From a checkpoint of a small transformer trained on Wikipedia.
Size: width 256, vocabulary 8192, 12.3M parameters.
Architecture: RMSNorm before each block, rotary positions, untied embeddings, normalized queries and keys.
MLP neurons of a small language model. Each row is named by its layer, matrix (gate and up: input weights) and neuron, and shows model dimensions 80-175. Each number is 500 + 40 x the weight over its row's rms, rounded and kept within 0 to 999. Numbers have three digits each. A neuron's up and down rows have the sign that makes its largest values positive.
After each neuron's rows, "fires in" lists the words (lower case) most often at its 100 highest values on Wikipedia text that the model never trained on.

L6.gate522:490496579523524499506534584569468515517531460523505538465429472482519437505507490443538497473456504538481465490453486492560464490449549530463469428530463466520475463504528517499512481427463445424507493496454522505485513563483509525443529523448534466468453448484446501445494525540522477537
L6.up522:440527526529558529477461499473595478403510472542535427474525537506605511515501562470568492513507518514435570456508474516468500480528525554587481519468511535477518579550558553481419476466520454454506469542430535445514538487510527498454460488542456482522511467492516465473579541555473502490
fires in: "to", "submarine", "exchange"

L6.gate476:506553566477513582484536474538458524442491482502474486516447522399487566536500411433500436406485503393495489539488482477514466499498502543484517460503482538563515451560534456483538541474515462435497539454490469467504500443467539515515500493593546427475551497541459450513466527467464463552
L6.up476:497488564511468542510502455437457510472492457498525522448491527426487483511559576553496493492501549502496546499416458512513484536538472500521536479549471533529449473486539506502540536453508418447449454492519511469506460486425521517461565521499555467397614528530469447498564470434563515505
fires in: "university", "state", "district", "institute", "list", "department"

L7.gate291:537535493519507450463490536554499479438467526500490479529541454524440581459479525487503476536502534521443546576493528468576476435416480456493523513461480475545422558495483528511510480508467494493502519424566487542482472440444447556442398437495470538494539452607559490507483467448513433542
L7.up291:554507514539491428476524547440485486601528513447499485486479487528486540540459495519561418514500542511524517504586497522517543512543442509517490562577447473514522560504523491459516492457496531519432533489523506510509451524539484481509441542482495542432512432503506437489516536502525538449
fires in: "as"

L7.gate408:514530565450571497478467474448513530477449543475494470490532491482385466485529520487509475449442531459485461415562488487539537486523493503526487532502519502473520529406462508468495463554550436479580533453530543556573453503446516494539479473505562502520569495506463549442561524457430442496
L7.up408:525450473438480537515483436487437449514470509500438529480423517449471551519495523486489495514505465510454533539503496509496532483538451553497493502538499522472469552519493444420475491531540542517408459517520562492477424505451457466482421444477525532543546572484565491570509479553551530494
fires in: "is", "s", "t", "re", "ve", "was"

L4.gate65:517522490466545562539566529491528526445560480472478451525560553544425486556494492519446508541480544531520556509478464555577487502482581516432458475480528567501528521496523456487555438626521457494479480476489479584479501422474516426493463514514462540515503556540448487473527478471474493518
L4.up65:545488495525498483456521538525584493460539550490525492507501518547451558501544508433461511485490569381475483543554482490483519464512495449444473456499560492530577479479504518445452486506520545503485510470512497514483495461591511527567537492558453491547469503492481510464471430439470504418
fires in: "that"

L8.gate96:509530484444458440551532500493499511586473476557505467457550521525395541500560455496441477520498475511477501524490529509478497460499445537510534555508488568500497571512466497477556480562488465544482526483513578596513454472525479503465470473509479488533518508477479499534518488455548480557
L8.up96:495502530505478489528518484510474459522464483537559598484485510482458492464542489455460537575502535449513510522424544522470433390522475475567580482544480490508457477407449509513510563518493521491450494419503506470536462555515539468567539522483448553507549583608505532568485404516434456485
fires in: "when", "once", "if", "as", "although"

L4.gate636:514490480534485511493457568528451471561547555563515520566556484498491519527462491472451545498502542633440515455479495465552502468508476525532507484473514542513581425517504496537478510501474536525531545504505527483519471477542494486488396542516544550470443482474411450529472516473533536566
L4.up636:465461459526470495427475512452558482490504542536453486506543508493445487495543561420487531446420461518523481466553512412571488548556512491491467489512475444520520441550522464488554513485508509449511509535445543445449496498506481522470524547503516503468496504475509502499480510496545506591
fires in: "to", "will", "clifton", "as", "sufi", "tillamook"

L4.gate53:513492542508529497455500492520501465535480523437513545557451569560536558414564557527589479489505459458493464523407525536596513480542421466520442552488439544527512501523460504465510524567560449509466500467453489531483539493456559517467493468453535563472521506520437533489517591470578514565
L4.up53:485531538514484451469434443488417534461449532486502615572530481515450454495569523403526466485526461523478521515454549598472478546517506495495471525542425454546519551539505439462523469500466454571514539495562462489499530510537442501477469469490545456502506523486464580530492488520438514495
fires in: "as", "for"

L7.gate19:433562500472451492533511459544447486486569510452531534476461432529560524480485529510473439457450536569526546470461542522482487493496460456509579462526478457477434430555551497488482442540479480454480501491566502467594491502482465519448522552507492483542488436431454417466557528486534470473
L7.up19:430628451513467472586533489498533477496552479558479579419624481470526502462505525502529549600506573486515544495501562446565512442524505475479513489492553535477497466501538527469468491550534521538506502511425436527412523588492485486498437493493435505436506557506467521503515477483523473484
fires in: "was", "been", "would", "began", "became", "to"

L8.gate429:531503489445563589534531457537387466534591542506505519515492476467558434529508514544566533427469521504472493474542430526526598490445415527478493493562491414498475557483493470554504515455568446531486479550538470463500495514528488467518484488476507451594538469443474496511513541538474504546
L8.up429:429496483526494497548483534536501529550494499464531429475447417529565537494463533507501468518452480452492498499443517505501439513560514463549437519541541548550530536486601540475562447507525517464475504475453476600481446525598554478557562465441525415546438488495478479469509494416516477548
fires in: "that", "which", "what"

L8.gate691:434514493549494507547494471537560513459463590560553467500566601456544487490597469514445535514494483518483499537494509485478467499516455437531432496499588496502491526547413459584531620504519562514550505557605484468511557486486525448569449485539569567481477577490480519558509518562497468479
L8.up691:556548460462555420396483473466477462463474542500542508457507417505500571482559491448548517543619442421475489424558547533516481510520460509509503452441509519442473592514499506545524537460481541448541599479556477428496531510524487547483561515488505526472558508469462579484558510527517491528
fires in: "for", "of", "at", "on"

L7.gate295:551464504483524537468463532443571520467463564399495471508493483485516512479565498485473451478492471480548482501517534441508531467433475480602531410488442511529512417586547576485531525542503462531533525526459473536506533459465523466588465538534527480509480485464450431414477544537522521470
L7.up295:435416468485441493550446544506516532510454513407552443439465502540493532469523447517520510554474432542441478502581564425505543541473456508512514434419489472473511484499492486470476507575481424497492449455457505518508459461482511531438470556498538517532495481504507551502513515446454536497
fires in: "is", "was", "district"

L7.gate75:556437510514501505545482526509541472520461523501528598540501538541542458619483506410550463500534508481478525471535514517496500459577462465390487514524544519639517494484500523539583491461554469490516542452522492477498446544520447487471459525484486506529550463600462459497543518466498427450
L7.up75:555451542507535444508477496489509518483514448457545560480537563575473457545492541449493451587575531451468460478484522546485533467508506472440501468465542472580542520508492511529583505509541505514552551565431457463532516510474506439475512426521538482558478581524477502506542503462452417430
fires in: "home", "maine", "close", "strikeouts"

L8.gate107:517553448455486435482534549534521491535535526512455518486457522518553503499495498519499468500507554479498614451482410515515474477499488458540428558488508503577495458533501491502507465516560523514422468440496473468463467535517512487481466470458417470487539461446459469520539482487512467509
L8.up107:480538479454424470473524545546456544568505533487524559453555465504512501500524462406534529534499504489477484488540538479515497477503479475495505494520555525477528457493466464534516577483524444519518427516516566502466508534468530535471500492497561487442478533555485509486485449576510526452
fires in: "was", "is", "be", "were"

L4.gate262:542518544466484450492571446547494425503490513514532518481493473468490392519481437480544507480463461472449500541563397436516436466454515471518537446496514466567551453445507524422457432512505499504529456499501495517482479496490460512386548508495520533488469494482513491471515524468529463526
L4.up262:466541540481455520464434486487582602474506515535461556543580520496491459558556537461461475530474506459437564455526533533472593437499518550558537504547467574509441511426486521561512527552494429481422468564537504456532508480506471484454553499530528576530470582483456514411547464455439476499
fires in: "to"

L4.gate21:517497499475538507527460518561529516480521451543483446481522493494461434443563465463458514488477524580508483471477469460478546540551534509524471431436504488411623535528560541423486481471432504556542506480514504516554505450505536561515471502463512520484509452555567574563489448450551451464
L4.up21:449508515504477470483451466490542453515501498533485505504528531459532477475405523499457481458555513543532467463511472492496450536470459474505494456564440540561432468480511551480540449440484583447543526412529537557515539418496445547480512482439565523467480522545474449509504546537487493520
fires in: "by", "to", "against", "among", "for", "between"

L4.gate307:565456473483532465543543521463518575508536470508624474537541556538518486520595481504462485461482563491569474542458468462530508442452463472450551567544545517534579489479445463499517485480495487453528456558508513527445490516493534525502512485504500535532447557514532507535478495453575479505
L4.up307:540453541549449523486541489492500535449479512442530503510507499500518537503517500505505499532394535519476518417486516430576480525548486450545517512529551504512476467539483471522545427451498526455513533580478505496551492464490498534517512445478461530522492555452515509543484482470586483563
fires in: "on", "yoho"

L8.gate555:485526524514490507561464488498468553520497497482545481492551542447539472516577576523497516446480501496526477510450513479516456562602512518597548516474548527465498524505465524524469509497418532455527453476443455469471565448492453475492458522450493442614505448546468545410524518473507466549
L8.up555:488560476444413533446490483540436477456541498473528515488505510506520470578542491498427519533515484508447515479425484564460539521466521551530482553473518508449529443471516528514447473468527533444512475470497469466528505555473534446556551452500524531543538552486517586523525492551480526538
fires in: "in", "made", "started", "for", "during"

L6.gate648:440481522467521445444481458483462491464504531467513455466422474507478497567535521519498446539509414501545439479406470483471436443522476497516541462550517513525573563410534534570472514444518492490510455555462496432534513501489504540390458570475541497480501501485510447462465465468495537483
L6.up648:492531542475559515511566424613462511494533379557516510452522502573525504531452508455507488543490471515551480450518548451488443434509531508519488466434538501536556456512483499496458503443524516421556510464485544496526534522593549515490520540485414474504488562457482499515584474445471473458
fires in: "which"